Weights of a small GPT-style language model, trained from scratch on English Wikipedia.
Architecture: LayerNorm before each block, no position embeddings, biases, normalized queries and keys, ALiBi.
MLP neurons of a small language model. Each row is named by its layer, matrix (up: input weights) and neuron, and shows model dimensions 32-127. Each number is 500 + 40 x the weight over its row's rms, rounded and kept within 0 to 999. Numbers have three digits each.
After each neuron's rows, "fires in" lists the words (lower case) most often at its 100 highest values on Wikipedia text that the model never trained on.

L2.up984:472500427469501520493520511490528493540457535553498569449434454517486521506467543525451514551450569548548476501429492417523490507483492486550461466469544524534522434515478503499465521564560560471564546480478495572501481461496542474473414471475503530498504506524533637560474450442434549421
fires in: "a", "this", "that", "each", "any", "latter"

L2.up809:500527588541513526465542544550518508483472518579487522445526437529510495540475487567473458581388482507536503439440469472502448484452487462491467506463472491562474472469518528503446442513515482453535513476556576547498473535539515554485482419492468471416501501524539548562456472494505493485
fires in: "to", "and", "or", "a"

L8.up59:508475508516519478593499471511461576529469507445482505509492465512480494554492499508515527561482577502524537501428526468493499494465433502476492502413521504481450531488481592557495458525522574478487503458553540482519513546486489648504528474546474486458573487435500531564536566509553631506
fires in: "in", "la", "de", "los", "on", "le"

L2.up250:452493541496522501555525512490470491500476576572453598483461497506464532463486528514468503483469477551502571512446488450519535502499510559502481519494498507499557485512443508472531502528471501465558532485528501497480462482536552464466467417467514505527448480517553469554560489516505489471
fires in: "to", "or", "can", "any", "no", "see"

L2.up731:489449513458499466518589538421440491540539356520530456505536484476494471441548541471454522480515469495472546499557476486533567492489463542478422540428478512472470483448510486509465517537488460461505478523548565428545495542448488541491541521539484476484484494484533479516464544545481512514
fires in: "when", "if", "not", "after", "without"

L4.up455:504546489493528446583600594549445467488422532475506472550484565503520515468474534466463508486424518422420604399516482451525518520464415536542501542474454503480529517572534539485503534475484551509518532523454550443484514571502560560506445504438489466499533529529527532486517504524507452439
fires in: "on", "with", "to", "following", "under"

L2.up725:513510482539525506523536558542496494531529470578464554477501543545536562427477523491429465470492444546523549543491515420486498445495454507490495457467514553521467407564534542552434479545514503483588491503509552528476482532516501489476426437465533562454522516516536547562458435481583483426
fires in: "to", "can"

L2.up991:533474490553491491510465464525480513458505512582476489499483566528562521472535524535440551541489541531594487541507531489488543536472471570537485456467468564534482481559506528628473477562515533495484465506531536517512453480510511501558481468477425504462486516536500530451500603450446458431
fires in: "is", "was", "the", "in"

L4.up352:571455544538482439479517484505565447464522533458421501487536451443508548525543462453507498482530466498495596455526479538434502483500438466519540514483509546487489574468567525499528425532514469485517551527501537464524542479462457588523522483436495527531543520527474544577435583468504441548
fires in: "as", "of", "former", "named", "vice"

L2.up782:525471494490601615535501506488467488543521545536518470442477514577518477509483543609509471486477448499485508492534524472430494465468446543488494582505582415473493434475457587512428470464474392522532489496453498555539461499481496485471487494489460455490557517495546486555467518503522519475
fires in: "a", "professional", "an"

L8.up117:488447446454509521575599531454457483477399519490555494493450519520489508438514523510509498543448497479468485549556554438472549450510497484570466531390490503514490461527479530516545481485460569520512550539511599521471541527487585490485497530501531562567445454483494586507577506456458539508
fires in: "when", "be", "only", "while"

L7.up570:498504526505517531450512522477529519530541446550432501466542492516427552491584460528503466541460501504488456513540518577456550494459447449599536440437533490483511540511533568563457495462503437548480489529424556520562510478457491519509469472515555478447503495526541538468490514470484523469
fires in: "which", "time", "well", "that", "call"

L2.up418:474373451500527524548498578533523475537449499547415520480483470553557514488491585514513475475446504528505581563494490517512542392552514466550561482475473542578507511530495550528495517505507509566486456485554516551618542496544572472459463490451494490464539488514516502526468406500513493470
fires in: "any", "no", "state", "use", "via"

L4.up890:534458470422570481499536544612441459545470476453438496470526462556514510428454505498527515475479585557493552474458473542453473427485464451517490503467573494478456579525528552517512497511535544478503475526480523537528496551428515491474454501455486557479588515523594535487562573522455505386
fires in: "during", "of", "to", "following", "under", "detachment"

L2.up280:455418537543516525476470526493520527505507472407526495502449505475537466551549563550479437497524540511525459430512520473418502526504430498518480598481490475504477481512425506521494548497455400499513445502541545518461543488463465534463535542502507586481551515520543446577537494498466501540
fires in: "party", "united", "japanese", "family", "indian", "conservative"

L4.up187:476408428500522546520487571524515518520474546529552499471529477484482487510517609458470570496540483535506506538472475472481524496469477425499456504459511559499438529567494525460498492485482540499475450477527539487556498490466532520571475453459422495522506470511529459568488522476515494528
fires in: "of", "in", "the", "at"

L4.up2:440482468504509555540501551493495496573503470552470556522476499523457506481531537566464522486465483517495512519481483478412585560457467476452461545486540470442440550551521487508520485486461521500545478528422519499496520443464549548514454465438501473473521485559517499506517539446530484517
fires in: "of", "human", "grand", "time"

L4.up813:507493544467487500450503497470477583509542473522492463555534516511559529480559469563432522473464494508515573459561452455446474504459511464489470489507470553432504539519487511454460487487456452426604517506513524453514441420522472563500451532540511463443450507509448476524482430519518447531
fires in: "on", "free"

L7.up959:448428476445506549529486510456543505596378445495541510511536462461471551488573509494494536530513569496510460604495423540453520445527413454496459515361523443512532475542493540578437536539484529564530507482460596551463470512396476516470477490499466479485550478482539501518518459525457535552
fires in: "the", "and", "for", "of", "while", "a"

L4.up719:573424464474464531543593572479491504538479458555504535514502549491502525449572550597487493451443499502476537404476458585475470481451488469482568505459496464496497523530556530505505459496518506540525554543493561510455496475416532526515461409468533475516556540490563523521455454466515431454
fires in: "would", "will", "may", "should", "helped"

L2.up985:492514491536466547552523538533469563419465494508518511462419468455488520554524540530469528515464525521460490544515474494577439475463467506472512444486454400617511477561564539559541526573488517461510551467471540521440490539525572546493431520420515484503509516546542501558526500533553428496
fires in: "of", "many", "throughout", "within", "natural", "across"

L7.up658:508489492521524523540512517580435460517376542454483509463574464526512487478610451505547522508467495427526476460418488541507450501457432458511476467473497529483551473468551586547424523471529463489468429530485527454510511528470556580517481474543502470563525482523525560517546511530529565505
fires in: "and", "of"

L2.up928:568486518506538478506534494468432484527440572464487530482526520481533463546555457505483531539482567530586494527521531536492475550494476468517512487462559510498452527435575475518446462440499567485469514449469502509504432438468498518450507520507517572555485502568588566525488504530471559435
fires in: "and", "as"

L5.up760:441507579455604545405509539527500517568505478488533477523484488527518497479488500493478527542480503469542545480472540505517478509482497543494466433485533559510481395476459557595476469472494467528451518462548531498476484475466486498496500500552455540586505520459502476529558483481433494498
fires in: "it", "edwards", "rochdale"

L2.up948:484477526468504501485553504418515486531535468513506486516459479506573452503548508468481480475484489537464535551510470496464522596452499527483445540478453441486523430489542541515456442630524483381570524552562533493511426507487488532496549508493457523518554522535511506571505485486525494505
fires in: "to", "be", "been"

L2.up344:498451540512522477549527497539543505457440500467414504518470460478476512523476484489561473508472551490522568472469551493514473532538494499403470570496533405492495553451513442548522473479546536493585516473481529570507524436504536576508514521506499515546519517570559504550466508485520491512
fires in: "served", "later", "as", "was", "elected", "of"

L5.up776:524532543454521472471512483507482477444530505571440570507449513523491524432441593474490516508473463555465578513448515382527543488506518522509490531494475599527500538486494486455561444533534500477548530472508511489481430467511578490599495528462471491484504505483512525505491477531526489531
fires in: "such", "as", "of", "visiting", "this", "assad"

L8.up323:488531499503468505516615552504470479429448540429491488465484443443577493492563480447545487514463552441458513556469506487539469476542492481532523499439535532503484527547539491485533468459509503455498566497538582539473547516441488539502488468464525527430499484512496462469431463474546485464
fires in: "of", "as", "with", "at", "in", "against"

L2.up574:505444425476495458511459505486372491531477489497546474478507525517462571456565559517475525497404481491513554516529491494515541475529525496533536481447497523503507489531490608485540495495438528418520472437434509487542462514574534471535429486498468476564512501475545529505531481521472451545
fires in: "found", "left", "in", "of", "make", "called"

L4.up524:490501493494535547503541528513423523525419448450479389486476545524519478548520474494498482531447516468494530497528528524513499474479399536506487545334491451539538476502471508598441537499442511479474453460594656504510549530464474515491480445523422466489457491486489492468484427523477530471
fires in: "of", "at", "do", "which", "if"

L7.up898:462448489488538496524487519448522471577457429477493503503480459502532561481544540464468505461499523592545511578469498469435508507449442521486450433426567465546482504582506513497528517551504541487551488505536524529507493488535513524418469467485505506522499505478509553510507543478439492486
fires in: "the", "new", "lake", "general", "east"

L2.up440:451474591542471572461518482443448531510522532552531529487505497573570491486474547530376506484520437458541435428500574555499443428527472523434511516484423488480512437491518471511498548585548468487506504461517530483506543462508472526528501492554467511536589570602503485576571495489440573488
fires in: "2020", "2022", "2025", "2024", "2023", "2021"

L2.up295:467507528482544475470535465493431489526480489574451465473520471553535516407462498494510549516472451544542434511448552394534500564475486503544543514459463496528512473475546514493493456565527501492473528470517546538535395508472495504512478431495437518538498512526507605482516597471488476482
fires in: "that", "as"

L2.up701:528485505491541494456506549499473496539501480458525487510442478476534479471487491598526501516468476490494505555490458433446498566452503544453495505522537483453418449468439563574501452549479400480529532501542521489525509462491525515484509547511523546523514501564535428580509498417529515493
fires in: "and", "to", "men", "is"

L2.up973:462463546473457477496526521467520598597506471557543485493517467511470477534521532560436509555471518438484470469513540426468477538464507463440497445484556474433416512479474479552482509594527484487483577500424494447524526531435503494498509444525493491510482514510540475627607590476457592488
fires in: "while", "year", "italy", "though", "age"

L2.up768:495477441515533502602534518507498486586517520498472515477524510548518494488490530469485511481492518530481544498478468411379496424520432517541508533420479531530444490503550492565496476516475520508516498466502546522522489503508540460508445503491492487516559495521537476536529454521545470485
fires in: "at", "it", "reached"

L2.up118:471476465483559525509492510517465461507530539562538484485456549485515510502546527476506549517488541485609520516510491498453519496485400559511565548489530522430474360478520541502482434515573537540536546510412535554453466545523522502458528528477503418504474514513575532511463523470474481484
fires in: "an"

L2.up559:576495507471513458523566513482530530507473537515508478513510511468482449427430488567510473434469553502609449528527559471500552554378475486572454468475505413539497518463468474485493419504517535507498556511428518523557438504547517502503544490508519466484536503476523514505530491494504509440
fires in: "he", "and", "or", "who"

L2.up229:537443473534467485527569541508493546528474480498517398496468456483487480519527577544452514499432492492531510547534436458464544449514466501573536478419475493484463510564487509501535462481514520485547531492493513477483475532504524495523483560433486520469519490520546601509554565472473487494
fires in: "in", "east", "across", "west", "companies"

L2.up410:532554499527483468519515538566485482452536487490520441404528502495485531485449560501462518485437516428519481521554485480463565570411533511472582501469510463455471509530439544472505468524505451431508501471532544482538434469487483459586478458454522496574556501475534554494492524457509524489
fires in: "by", "of"

L2.up547:542457503488503491484533569548503468531493566530495607507512519531538564421555463547471509475496489544487546430486490490464532477508503509510504568483479514472436520470475542463552421508503489459527472486486516497523488456460485418537455454505477496459519513508522536562519463536433466480
fires in: "to", "is", "can", "not", "than"

L2.up281:433545414521508494494499492500434557507491436532472521390533461488458545478521526490494524544472520482528489606488519428500430554451494468478511475486469541525468406512486514488445504585582478488507568469532553476557466465463476488462479444454514591528515512466500511504531476500496538470
fires in: "of", "that", "which", "st", "whom", "there"

L4.up624:442430484449507489522513515531426495545483463605512536518525462501474454460589537555424526498504546577497503553421508515530612490494480468510496418437508486517501417492497518567500501548498477491502478524507544551510460516470529494488524453420498464538567501518537525570440509515441506507
fires in: "has", "have", "and", "by", "since", "can"

L7.up417:529564475532508480463491489504489439479521474458491465473493490556465478540493558537498479486499507524522506522472496560467500438533486486445492473463514558565431517592521565473457522563500449487551444463513550543484502501486602455485452430440536474504482489528555499531497539486460491529
fires in: "of", "the", "all", "and", "one"

L2.up706:498471438510462454502517537531506519573513452489497421479511471499489478438550566493422560529498518477499519503454447397478502521529465469482486502492464459455397484557469526516443510551503456470477537483479518547583515485485503516488387505502450476585590523534500502560554421445494471488
fires in: "to", "at", "from"

L4.up252:468481542486505525475484528567455569454460546497499546521482479494460515579512534467427500473528460461483550466479503395470499477462465537534494462512539494540490459539528536496540547571508478378448469558526512530528505511525483492561422499450491508537485474460495521504502485400544459536
fires in: "during", "within", "over", "every", "any", "following"

L2.up936:536465490497493577494470562458462452514500538502520524459456547548550585499594501579506494505456479540505467527520456497540575492527420510514572521383450480503477398465495572539515513467455522548528463465476553501483512492530591478480450555455483507550499457512568483524499503524470459530
fires in: "into", "not", "can", "could"

L2.up832:539412514565496516493468472543543589413539476475478453480478495516519545489563539515495556471448504463491515502539520535442532417510467469507514442468452506510510519496497484527503503471536445489472450531509553541582468514485490445502488522507465482455517526518539537522484541443480487519
fires in: "in", "is", "located", "born", "of"

L2.up676:465479486520471485523552559498363531480536420470493473444507496525506564438529536517412519532477414524537472606529437488508488461507438488475529490517499503546475512527539463474529528512537536475468457473538526468504504516498481522549409522414411565473545504599504540547548570497502484472
fires in: "of", "day"

L4.up546:545579519454547454444499472450472507539481550524509539490488577519436496492526553500491508568500504517514514489508486505457469437432467532472483542474471443467516454538514481512447414384538528516546505528540538564499457525450481540521528457474515577563484522496537601513457495416471517572
fires in: "an", "1", "speedrunner"

L2.up727:466480536562487477553495514585500505464514544464455495515497554502550550537537473484496494501492511491535521446506557533485508426531411530504495480485573539490542513452535550475543457484555529432555498484508530514451517476490494486481474449505496525493523507474584506540546456501534458470
fires in: "was", "be", "being", "originally", "been", "becoming"

L7.up164:565464488516471510504480496467445539542463508551479482441496475551462465536515552489498539506439525448481472570480494454512415456450494502491496455456462523505481371569421529557488505575439539492518528490520537540525493541480501538518476528491528469507441509458524498494462508440437506443
fires in: "that", "there", "it", "what", "both"

L2.up729:512533531507488515490508553551446503503430446562528498448552519501440530503504478471444506545417496475519535530504576488561519495453496465512545451461417523494526466449486583565530457511543484525412492463498526441487439506520468500478538511535463525499498509516595484615521497517445480446
fires in: "of", "by", "from", "or", "colombia", "hawaii"

L4.up748:515473515479530482532496517521572424450454498552465515519495497461499532425521545512504438504421482515522618549520508512432516495509490494537521470492575584506497520517470550498487458518479529544512488508515547549549511464509514504460526468457522523486457511488497456600468516574511520550
fires in: "on", "along", "radio", "no", "one"

L2.up274:561475546517465485500533549471463515542528441530480491515504555486480518433610473536443482512526486478484483416534488507544468461439513491450470539500477517452454489478509571479519457550520469463599496482482496435474502507479481492462466522510456529448532486518534524563544477536485497492
fires in: "not", "never", "initially", "to", "originally", "t"

L2.up597:465492532541473555565508569520505572479523548541480534504485556522577482429507521563419506506451508530585472516480482536504505509445514487475557600504492515475507462530498421486530427556518501460516499483573503505553466477528504458582525440483478489450517560480526482503477520455452503469
fires in: "is", "was", "jersey", "a", "minnesota", "arkansas"

L2.up8:403472436541526527555521480517516432490473543470381528411515488486541489553505474518440515408494498492497555495495526492409555474554459467521505498456444493558529521519575575511521485535499466520468454517507532451541508531471457497461478456521512562499538514558528473581473467533503477478
fires in: "route", "of", "highway", "national", "track"

L4.up1011:532475519495514579524558575534530525544515537498483552545500544504543477437525550613388495488425471568485522501544485532471454509464457441461550515451521485518493492508524585486430490537489493474507517511499592485518500504423522555539421408518488466495532526508507529525455456462460464421
fires in: "would", "can", "to", "may", "could", "should"

L2.up438:476482525606486536552508487517463488475492553497486503435450525477514475500469491522492509468456504507573507515533526499472488536533418506426508486507486447507569504548466541494507540449509484475514568476402539523499506530538515486486499511486525469492513503523587513582541535492477527506
fires in: "military", "season", "votes", "year", "million", "municipal"

L2.up580:532467497495505515487476524439488496561554513516445537504465496537526489561517470491491447498479454542526555508504454441417477449524435475518536537428552522545482467510487476467447459442518510541476494510487550549474512537497483510498519460494474439441492524484536444531445414478588487492
fires in: "on", "called", "signed", "from", "named", "entitled"

L4.up758:482404485585493507585604533487521560463518507471551445481451505489569520521482555530434469483483471436463489446532477495477466494526406485479480478510465551502566425545486501525503507561491493485491581505488501416453530513510560544493452470411501488457518512545534550580476547488471473411
fires in: "in", "of"

L4.up926:488471472476550471499507585547501516518489471445468491511545501530498562472497523517482504533546488460511534487543452501421488409472536497441478578499490504512441573456493499454501489500534466475534561500563553421524526491482478506528507481464431505453542472477531529476468469498534518436
fires in: "him", "or", "s", "it", "her"

L2.up402:543423470546478570493483475500493558497435496524472546383561533484514530513561515509464490485435480544503474592493531452508563509537494423476553540424454463457500477413492522480507495569546516571490593535460562496513410535419528530509489487471536551492455503476567506499569535505478560470
fires in: "both", "year", "time", "by", "since"

L8.up1016:467523478464527504530517552534476496492468474487453563448535486496471570552470508481453505485511556475472471481571497473417524519511480481515527463469494505469411531552473534518528529535555472471458492458481550522477421513520519510484410463471489484509559500517508515515431563490441507498
fires in: "of", "won", "to", "over", "with", "made"

L2.up76:584536557459510514589504522458455504471445530493441530505463509492534481507514551536385499469509475542481526471518446490469451485482471519412509495425510482463478519538483463514515551478401533377558461534510528456463518555486505518566441486432449510503464493527528502463486514474474475468
fires in: "of"

L4.up400:544514542503551459396510487526480521468530549496413519460515517497513523499498464527528497502500459512524426496499475448479483480497460486507495500466549465547576554479509518518480461403483531463492460495483571556463532556430543504483515509434394562616602535523495552520486519451529533548
fires in: "the", "2011", "2009", "2019", "2008", "named"

L4.up36:476418445521579545484519552537526500577495499528503534492491480549540492478517525516522464484464460567527552533483520499564527462518481490534474498469473498510494453533564566536508527574428550456482427475518531509536525425486537524450419521454438543481485501568563460514474521475484529460
fires in: "a", "the", "its", "any"

L2.up978:463442494514546496418516500507394479456435521466478484422521533485462560460505509513535558476479473439495491453486517487498531494472478541527500457447454455458403498510548558506517534464524509519469500468443562443497445540494513550482495498523474507564547523542535510525501543456505486467
fires in: "of", "age", "and", "for", "were"

L2.up773:491502505585508613495508573521464545501521481464484548483484458525512583512523492547514512513509490524546453550457454547471575500437465478461463503481480396503551510536531478482492476488446423516520423529465495473478479519470537520532467462468512517474486530592528517523504506500511549492
fires in: "of", "system"

L2.up6:585447486457538490523489556497436538536551560547446499445550522498471457475509481565440538475477471553562547483468480390424486566487489552478465593508530486440401498484448539586430569521451479441454497494460525505529517499401480475464470550527515498522550535481518523519466426446523568476
fires in: "after", "until", "elizabeth", "when", "quezon", "6"

L2.up112:562482520555527460473552446549429516439446436547390458508469460537478506443496542497494525481480459466512517515475430402528503458496498490521538449427471529522558457493496482559522513516478507462501530531540560564506484533508485508467484509418538564478571520568550519558453500528533460471
fires in: "that", "following", "during", "of", "on", "to"

L4.up447:539492441459502547497495533517446527550475482493496482517501552459514520482554523510409530572486615541521492520515472520482601449416506492489486597487512407466401433495533555605472471502521459514468504480493523460499472493490506493558482452526436541470537515525546490552481487445471488484
fires in: "an", "went", "left", "worked", "served"

L2.up721:518537517575520499544472466488455500446493513458509600399518431500445505543450470535482506510504470422455510519546451561474467528504393511439433523515464539510525528476468500506465439460524505396435441468499566448518545508499509488513525414529476512487487493580515499545419560479542523526
fires in: "of"

L8.up714:569517492552543521497572477584497525477447499442493458486536471505554518507530451446533471467478516504608523428469508492533523436494486504536455459453497489429520442459539535560488494484525522456537527509544556505485469542465538501508556486439515460514552494485543536564503554508527543501
fires in: "and", "as", "was", "has", "career"

L4.up860:480510591458538518471566510551422496481508566534507438551529549541490492463453507500438547500465472495486538442527437504534450430479495533427544475483488536444542534502499471491558495457494480462511504462590553469463536460487484504509492549437490576499475515574501477542499463479481492549
fires in: "of", "death", "career", "gold", "00", "silver"

L2.up123:516506522527502557514494541544451539499564521501467461481488498534519620482489452496355595446472535510471507524516507488506532478547455462510488490431446475556489526521564535471506532558508539465458493492463608471596474534464534517553447475502442491511600511531492562546488484437451487517
fires in: "between", "in", "both", "of", "as", "either"

L4.up341:475523460493482518499534502497433498458495544505521487485477501498493500427553488498424511509464500561490478514512469545522475522495529449456596495470479549517511560523479517475554546564483510411494475482582562505534433546444550532559446431530430557549570504468539471520490454438496545487
fires in: "of", "early", "young", "against"

L2.up213:425507525501491492533534519410460501471508561555520526497466484451573478450544547521505524587447427563537502548508553450462510548453487512563555473507463499560445495584513582584474462587499523505518423417460518541578433494463504521467487502495498536549522527534511529586543510494441494529
fires in: "by", "and", "health", "mi", "in"

L2.up577:491423516516497478503478507525463505539404514431463593535443511555510511467542482520499442511518517562489533547462563504491544488523525538511417463495478488520565457469531524470498459434503508434576490535492500525523510516469557461517527503521431546500539485508529514580507489522456517450
fires in: "be", "not", "been", "become", "unlimited"

L2.up203:509468424511477506518533518478562513506517444533498488510481474508514443452504550561506498499494528605504520547516439502498530490546458410479538409465561513531508495562529639497533493510461480488510511505529517529507424558504538472450448478435535576514479479532486505594444564551494508508
fires in: "radio", "main", "different", "modern", "similar", "important"

L2.up248:535532537585560514536542480487435485443476512548470443471552491441467538444520535443540542565407443510550539449459478495475446574500490473524539428493479574520491502564535549527526453434568513402559482500546514486470493468483485490503423460507510509554545518477556581561596503538527464492
fires in: "on", "at", "cm"

L2.up144:513478542573487519556460589529544536517520559520499510508499545518519497394544512564473528526455490434633482508448476532507517471455456493472490612466550492472494517479561503468498479537480511445490471498487527535503468381415505537521482489480545525479529532512556487457504493442482475450
fires in: "is", "was", "minnesota", "of", "tennessee"

L2.up681:421544517541524536464507496511514510549468505502515499524479522473515528549503563460554507541462522483527495525493543548478521439519469615472471482491496515508463459496515561565544411574582559505549507452499515546537482460500493494549502529506498480473538507502513538468520475501489475431
fires in: "it", "prévost", "prince", "pronouns", "pro"

L7.up72:444504512542492561509514442426464510562458485464479525474467575506491521498510512553469437484471505560477487555472500515484521501568486483498472528478570438536484429588472550541514515544442530549527455497483550522458379447514593526564477495480402480505551484493538526565517427518432521495
fires in: "many", "all", "of", "most", "other", "both"

L7.up168:475473458454487552501490506490415555527501529456476540493518552525521545486528452535413492504467459525529457573525507484630514495509464475490511527458515464573471490445481524482539441547469460452493457486467492477469495469547529550477500544486456471504548486514491554563521570554562527536
fires in: "in", "into"

L2.up916:477488477471560561479548514547433470555408459577460556439435513546464534425515551458481422495509495468516546564477557446522476446516516490551538495504461536541503427532484481531516468540485520471485558501501509581551497498499518497459504514469509517443559505500552519564482476510459508450
fires in: "that", "what", "if", "whether", "where", "why"

L7.up666:438478467433475514477488545496529448500441490512549573510546540543546450482523512524467577504489542557414435588469450476537524498491427528468545478428493439548476448528528536535478586587508456474471487506482563584586513484468529526537492495505499455532555463496598494555480464517432449495
fires in: "and", "to", "that"

L2.up359:484499541478451507521522580443443490552598470529476475469479483505488546476592523474453490494431485527547437571508431494494471498557486562559512531486390472494465472562484524492520480579472526519465514457531527455492521466433493567453478540481484551527523497555477501501507462434473480452
fires in: "both", "when", "those", "parliament", "either", "by"

L2.up407:579451498490525491448531437481478496532530427574484467475468525513515592479531561585484485471491472493509528467483539468499511509452497514439456519431548543510385448465475569554514529466524502502562459569507518441514521543524512504492477473471480525526466497509517547551514438482515463483
fires in: "would", "could", "t", "do", "did", "can"

L2.up693:511504526537552560553497506541450494481449548505491495479481566540571528483516489576503464540485415525529512490509503480424486456475432522434486564475595410527466522418631545480456467446512524523509501498479522558513411512521517548456492520491454492457513513535561529591449483475506501463
fires in: "a", "was", "year", "an", "professional", "debut"

L7.up507:483523493477508529506484548532481489492515510516469559475424490452543568508524555478511427506484552510450492470502538569564608468562437449489541455413573454568469478524550477524581507515536461498503443485462516526511451541501596526487468509506486497512572471549547492524532480525444480582
fires in: "all", "some", "from", "many", "most", "other"

L5.up454:433531495474529520527544510537495551535504459542482548456503492443463541471488522539514548477442511469580576507523549469507482484445479431564504402447489507529424495503521556544430446487471515515537565501535563522597446528507508517484536484440502521554565504481515537573472537533498516444
fires in: "it", "co", "both", "loan", "floor", "she"